From a checkpoint of a small transformer trained on Wikipedia: 6.89M parameters, RMSNorm before each block.
MLP neurons of a small language model. Each row is named by its layer, matrix (gate and up: input weights) and neuron, and shows model dimensions 32-95. Each number is 200 + 30 x the weight over its row's rms, rounded and kept within 0 to 999. A neuron's up and down rows have the sign that makes its largest values positive.
After each neuron's rows, "fires after" lists the tokens most often just before its 100 highest values on Wikipedia text that the model never trained on.

L8.gate116,165,222,194,173,166,231,240,204,241,270,181,182,255,163,207,165,207,178,175,160,206,166,206,172,197,164,194,180,230,167,169,234,223,225,208,190,208,210,247,206,184,207,200,159,193,250,198,249,189,188,224,251,243,188,195,224,168,229,206,271,199,174,194,233
L8.up116,267,194,166,208,173,241,211,254,214,207,158,200,201,201,197,160,221,210,190,178,150,224,222,184,192,194,186,175,223,206,192,190,162,227,198,151,265,244,216,215,222,222,203,212,266,216,199,185,242,205,195,171,259,214,135,184,162,175,253,204,192,184,242,211
fires after: ",", "0", "5"

L5.gate225,208,190,190,194,142,184,260,159,256,228,200,231,244,180,154,215,202,169,230,243,194,131,187,148,167,196,230,203,162,208,158,232,192,200,177,225,168,185,219,156,159,158,215,172,175,233,174,196,184,189,204,232,194,193,220,231,182,203,177,198,207,209,220,223
L5.up225,212,198,187,132,152,211,182,273,154,227,218,225,250,217,215,178,162,211,211,162,210,255,198,188,201,203,170,204,201,208,245,167,236,220,210,225,173,220,197,196,220,236,212,189,208,206,263,164,261,232,227,226,212,177,129,152,252,143,216,205,208,202,221,204
fires after: ".", "\n", ","

L8.gate308,200,186,282,232,238,175,190,213,206,205,207,141,193,204,198,227,240,209,173,193,264,154,187,165,193,225,239,177,154,236,188,228,241,260,220,179,202,175,241,178,194,187,181,142,252,167,192,176,182,168,222,230,222,190,232,205,219,226,176,193,150,227,245,214
L8.up308,190,205,230,227,201,204,247,191,208,166,214,138,177,172,242,187,197,169,224,255,195,207,138,160,176,220,181,127,165,234,212,221,181,199,231,143,170,221,235,223,156,185,212,188,185,201,131,146,189,180,204,220,198,190,186,197,241,207,195,207,217,196,257,168
fires after: " ", " |", "1", " (", "–"

L5.gate229,222,137,181,237,237,210,243,251,216,188,213,225,282,178,214,132,166,166,178,204,216,200,241,201,166,177,192,180,162,182,214,222,243,195,212,251,214,178,210,225,174,212,236,181,190,232,176,161,177,233,237,168,254,238,172,171,218,209,154,206,212,144,192,206
L5.up229,228,197,155,223,172,183,236,235,196,232,141,283,176,205,194,223,210,172,137,213,163,254,218,214,255,181,196,188,183,181,147,237,190,211,206,172,176,147,201,222,186,148,202,197,232,228,180,240,184,198,159,233,228,244,209,194,184,170,199,216,221,188,174,181
fires after: "0", ",", "9", " two", "8", "7"

L4.gate40,207,210,170,167,180,209,191,220,241,182,196,249,212,131,157,184,207,181,217,181,197,170,153,206,208,233,273,188,190,229,183,215,181,152,158,264,169,176,156,191,210,207,200,173,205,206,190,169,176,230,158,239,234,167,214,187,241,205,208,200,204,210,194,264
L4.up40,185,245,209,180,167,146,203,181,234,200,223,204,182,221,232,223,226,218,153,143,179,211,204,227,211,233,203,192,151,153,184,193,175,216,229,211,191,211,170,160,227,214,243,220,193,214,273,206,251,215,182,169,218,209,165,219,216,192,227,203,159,247,185,252
fires after: "\n"

L8.gate148,190,230,223,176,208,205,261,168,301,212,230,218,176,192,199,222,190,170,213,201,189,155,179,231,165,219,168,234,139,174,160,211,202,167,154,271,254,131,193,213,128,206,205,217,184,204,152,221,187,223,226,142,207,217,208,272,190,231,161,217,203,214,160,248
L8.up148,185,225,215,204,218,239,214,212,214,207,200,222,249,210,208,217,204,243,252,188,152,156,162,173,188,192,204,203,171,206,206,205,227,231,261,180,221,204,148,185,155,184,251,184,219,186,190,185,214,195,200,129,190,211,243,254,163,222,200,208,135,206,173,217
fires after: "\n", "|", "-", " ", " of"

L9.gate143,176,225,150,152,184,176,245,110,253,243,206,138,237,185,198,213,178,174,207,170,247,147,155,182,213,148,181,231,208,201,185,236,165,155,184,232,218,199,192,244,182,248,243,189,199,218,209,236,178,173,177,208,219,177,175,216,197,226,219,216,210,173,198,287
L9.up143,170,197,164,206,193,191,190,153,227,179,198,195,199,220,187,278,142,208,255,168,204,207,175,176,222,124,192,226,201,211,198,183,237,189,194,166,208,227,180,210,193,267,221,212,274,237,216,242,240,194,184,174,174,182,178,178,192,227,214,218,221,186,227,237
fires after: "\n", ")", " is", " was", ",", "."

L8.gate414,152,197,182,167,234,181,222,169,184,188,169,219,230,215,211,153,225,213,213,221,181,179,199,142,213,145,172,185,223,221,203,235,214,185,216,212,197,128,194,235,185,183,194,129,214,229,225,188,177,181,249,195,241,202,154,234,203,197,171,205,194,217,166,191
L8.up414,181,214,213,195,166,228,184,258,175,219,208,222,166,184,235,194,177,170,212,224,196,223,141,208,233,271,132,176,179,195,187,194,196,211,215,218,150,198,202,214,195,205,172,198,238,187,163,174,198,143,217,181,210,201,202,217,183,236,238,226,201,194,267,157
fires after: ",", "0", " ", ":", "1", "_{"

L5.gate428,219,136,196,181,179,201,241,177,245,224,218,183,257,185,172,209,159,166,194,164,186,242,229,255,202,159,176,223,173,198,136,197,227,155,208,205,192,189,216,217,179,228,247,200,200,229,212,182,206,241,204,232,253,185,188,167,160,188,209,237,185,148,180,190
L5.up428,226,242,167,169,228,168,207,186,222,200,212,227,234,174,250,181,204,158,191,214,126,222,230,266,193,151,177,207,131,225,190,182,172,197,225,171,171,215,217,169,177,169,184,218,198,218,175,175,209,211,204,184,238,255,209,225,199,207,178,198,175,178,138,188
fires after: "\n", " In"

L5.gate356,223,207,214,163,223,179,197,176,224,213,208,192,219,193,226,246,207,183,226,209,209,166,165,187,206,255,242,294,156,207,162,205,196,133,215,212,171,146,194,218,142,198,172,182,146,214,211,229,182,144,222,212,269,210,194,240,176,204,170,228,227,240,118,223
L5.up356,187,251,241,212,161,160,146,216,146,192,219,165,161,116,197,234,270,234,222,225,164,168,180,177,251,203,181,212,196,206,155,220,186,184,166,224,176,193,187,223,188,174,180,210,141,183,141,153,172,187,216,212,251,182,214,209,204,196,180,185,157,240,160,192
fires after: " |", "0", " ", "ar"

L9.gate492,207,212,210,174,193,256,206,208,179,208,195,192,249,216,187,170,176,243,197,214,193,200,226,221,180,195,141,158,200,184,195,172,227,163,199,204,241,151,182,196,182,201,205,170,206,229,187,162,197,226,182,204,183,172,153,155,210,155,193,188,214,133,136,201
L9.up492,205,259,227,218,153,226,189,221,142,163,221,237,212,182,238,221,156,221,165,165,234,150,209,141,203,196,221,167,200,201,207,195,178,167,150,198,186,220,179,171,176,180,210,198,207,183,213,158,224,167,236,195,170,210,180,195,235,238,221,207,163,136,243,207
fires after: "0", "1", "2", "5", "8", "7"

L9.gate210,172,269,180,151,209,213,219,186,270,242,219,138,238,152,242,198,164,227,233,218,206,177,167,176,228,211,189,219,176,171,197,190,207,216,212,230,186,171,240,214,132,202,225,225,187,255,159,194,193,207,166,181,210,161,205,235,168,213,203,201,221,206,216,192
L9.up210,191,171,189,177,193,249,201,258,191,164,195,247,246,222,151,203,166,182,174,181,159,211,214,154,173,179,219,195,206,213,199,159,228,253,224,235,195,186,212,272,164,251,200,203,196,171,174,217,215,205,190,193,233,217,179,156,195,254,200,200,215,193,201,184
fires after: " ", "1", "9", "–", "\n"

L4.gate0,173,165,201,200,185,191,250,221,246,206,175,227,190,159,253,204,247,188,225,181,211,204,217,217,197,211,200,226,177,187,201,234,210,157,215,173,139,222,220,245,164,211,210,253,217,236,159,170,158,220,183,222,189,261,186,250,216,197,190,225,180,184,195,249
L4.up0,206,193,200,240,163,228,204,203,228,216,204,212,168,224,264,195,227,157,166,166,203,199,194,236,202,161,232,183,169,216,232,217,159,147,175,264,163,191,173,208,195,208,233,236,226,245,212,214,205,195,184,184,205,251,256,227,189,241,239,257,159,235,214,184
fires after: "\n", " F", "-", " re", "f", " comp"

L3.gate176,214,188,246,176,155,197,210,207,203,281,253,179,202,197,217,214,152,212,187,194,225,221,130,247,250,205,235,221,185,189,192,206,220,210,214,146,167,216,149,187,166,186,196,151,198,213,257,169,215,185,183,173,179,241,214,197,231,189,256,214,191,207,200,180
L3.up176,227,227,221,196,234,175,206,212,222,191,229,201,208,273,157,149,212,202,164,203,170,222,181,224,211,247,234,204,167,171,155,189,185,200,163,211,256,238,176,231,140,213,199,163,207,225,222,238,188,240,208,196,162,232,227,203,164,219,246,212,201,183,183,175
fires after: " |", "\n", " G", "|", "%"

L4.gate377,222,182,206,223,180,209,218,200,237,207,208,197,227,166,169,182,168,119,196,195,200,208,161,187,124,168,265,218,204,219,177,156,190,154,205,255,141,195,241,233,201,210,192,173,165,204,183,169,249,225,178,195,242,174,149,147,205,210,235,246,181,195,224,208
L4.up377,148,149,202,230,183,168,190,243,187,152,250,192,214,173,274,222,191,211,188,219,189,197,266,168,264,182,238,234,226,187,215,169,195,192,193,179,195,209,178,184,213,219,225,188,194,249,192,198,198,240,159,204,246,147,152,194,244,180,227,195,210,228,176,212
fires after: "\n", " is", ")"

L8.gate100,156,168,228,186,209,173,206,133,310,238,213,197,186,298,214,191,229,291,215,144,238,201,177,235,201,221,262,232,217,191,202,150,231,167,172,207,225,213,189,170,120,177,227,226,178,254,188,139,214,217,188,205,198,219,195,206,193,200,206,237,219,206,224,240
L8.up100,157,231,216,235,231,173,220,206,239,233,163,220,211,273,198,181,214,235,150,183,196,182,203,189,249,232,226,229,259,181,138,209,221,143,203,206,190,209,119,188,207,164,197,219,210,219,186,222,252,214,244,223,240,224,160,214,171,258,205,167,179,179,157,202
fires after: " |", "\n"

L9.gate482,176,203,200,200,234,186,258,168,315,225,196,183,212,230,266,196,188,162,213,178,170,209,201,270,231,211,163,188,167,192,189,204,162,168,209,207,163,204,202,189,174,234,243,230,185,231,222,223,188,240,164,175,183,162,157,247,189,199,220,208,213,187,144,220
L9.up482,166,164,205,219,207,167,182,194,206,230,205,227,190,202,246,185,204,169,185,191,192,246,150,199,246,190,196,214,215,192,175,183,211,165,220,180,221,193,222,133,167,215,221,187,180,225,234,175,226,200,203,191,253,213,170,239,189,200,171,287,167,188,199,234
fires after: "\n", ")"

L8.gate21,229,203,175,168,190,200,233,197,208,206,252,163,204,221,183,152,200,182,207,193,181,210,234,217,214,189,148,203,186,170,194,198,152,159,160,154,189,172,217,204,160,200,237,214,177,160,192,238,211,207,240,179,196,185,211,230,199,158,173,216,205,171,129,242
L8.up21,205,189,186,209,202,205,197,180,179,226,213,184,196,200,205,222,220,165,205,193,210,179,193,173,226,208,220,210,232,118,180,231,193,183,162,195,178,227,225,176,157,148,233,184,233,213,222,184,217,133,227,214,195,212,183,187,226,189,148,154,169,216,199,200
fires after: "0", "9", "8", "2", "1"

L8.gate92,199,213,160,183,207,175,163,158,184,156,170,216,212,208,224,195,190,218,146,250,219,208,246,228,219,198,192,189,225,156,216,126,171,200,185,198,240,228,245,164,180,165,205,206,186,231,183,219,248,224,216,217,140,207,238,236,218,206,136,217,227,155,193,190
L8.up92,171,196,206,250,241,211,232,254,188,223,182,216,175,192,239,248,158,153,181,196,228,203,207,157,184,187,181,211,212,194,180,205,154,224,250,225,172,178,199,227,226,138,239,188,250,189,190,190,210,173,202,200,153,257,124,157,229,200,227,208,191,156,138,173
fires after: "2"

L3.gate258,215,192,186,213,249,180,181,182,232,197,184,183,189,156,177,192,171,273,149,217,186,202,176,252,223,218,200,134,201,253,170,159,215,169,197,216,247,130,208,201,148,196,253,240,188,240,215,213,262,186,194,163,136,224,220,198,199,206,242,203,213,168,226,229
L3.up258,214,152,154,204,170,171,183,219,193,208,166,186,209,125,191,219,193,225,191,213,206,214,181,206,234,227,228,164,209,214,226,172,233,243,231,208,187,164,211,185,204,202,251,222,154,209,221,227,229,169,122,235,174,199,196,148,224,185,177,244,172,191,167,235
fires after: "3", "5", "1", "°", "2", "4"

L5.gate53,213,207,184,209,209,248,197,149,244,185,274,172,209,173,200,184,167,220,181,198,225,185,133,255,166,158,207,170,197,149,172,250,198,225,200,158,164,187,164,182,131,210,223,184,150,238,187,188,245,173,167,179,200,204,241,168,198,189,210,217,199,187,199,178
L5.up53,188,158,163,245,197,173,213,183,217,219,226,227,230,209,181,192,219,217,219,218,180,213,184,166,188,248,196,221,220,140,139,159,206,210,189,214,154,142,173,157,165,183,225,213,242,169,164,156,185,181,229,192,242,220,158,177,190,239,216,152,174,194,175,178
fires after: " |", " –", "|", "-"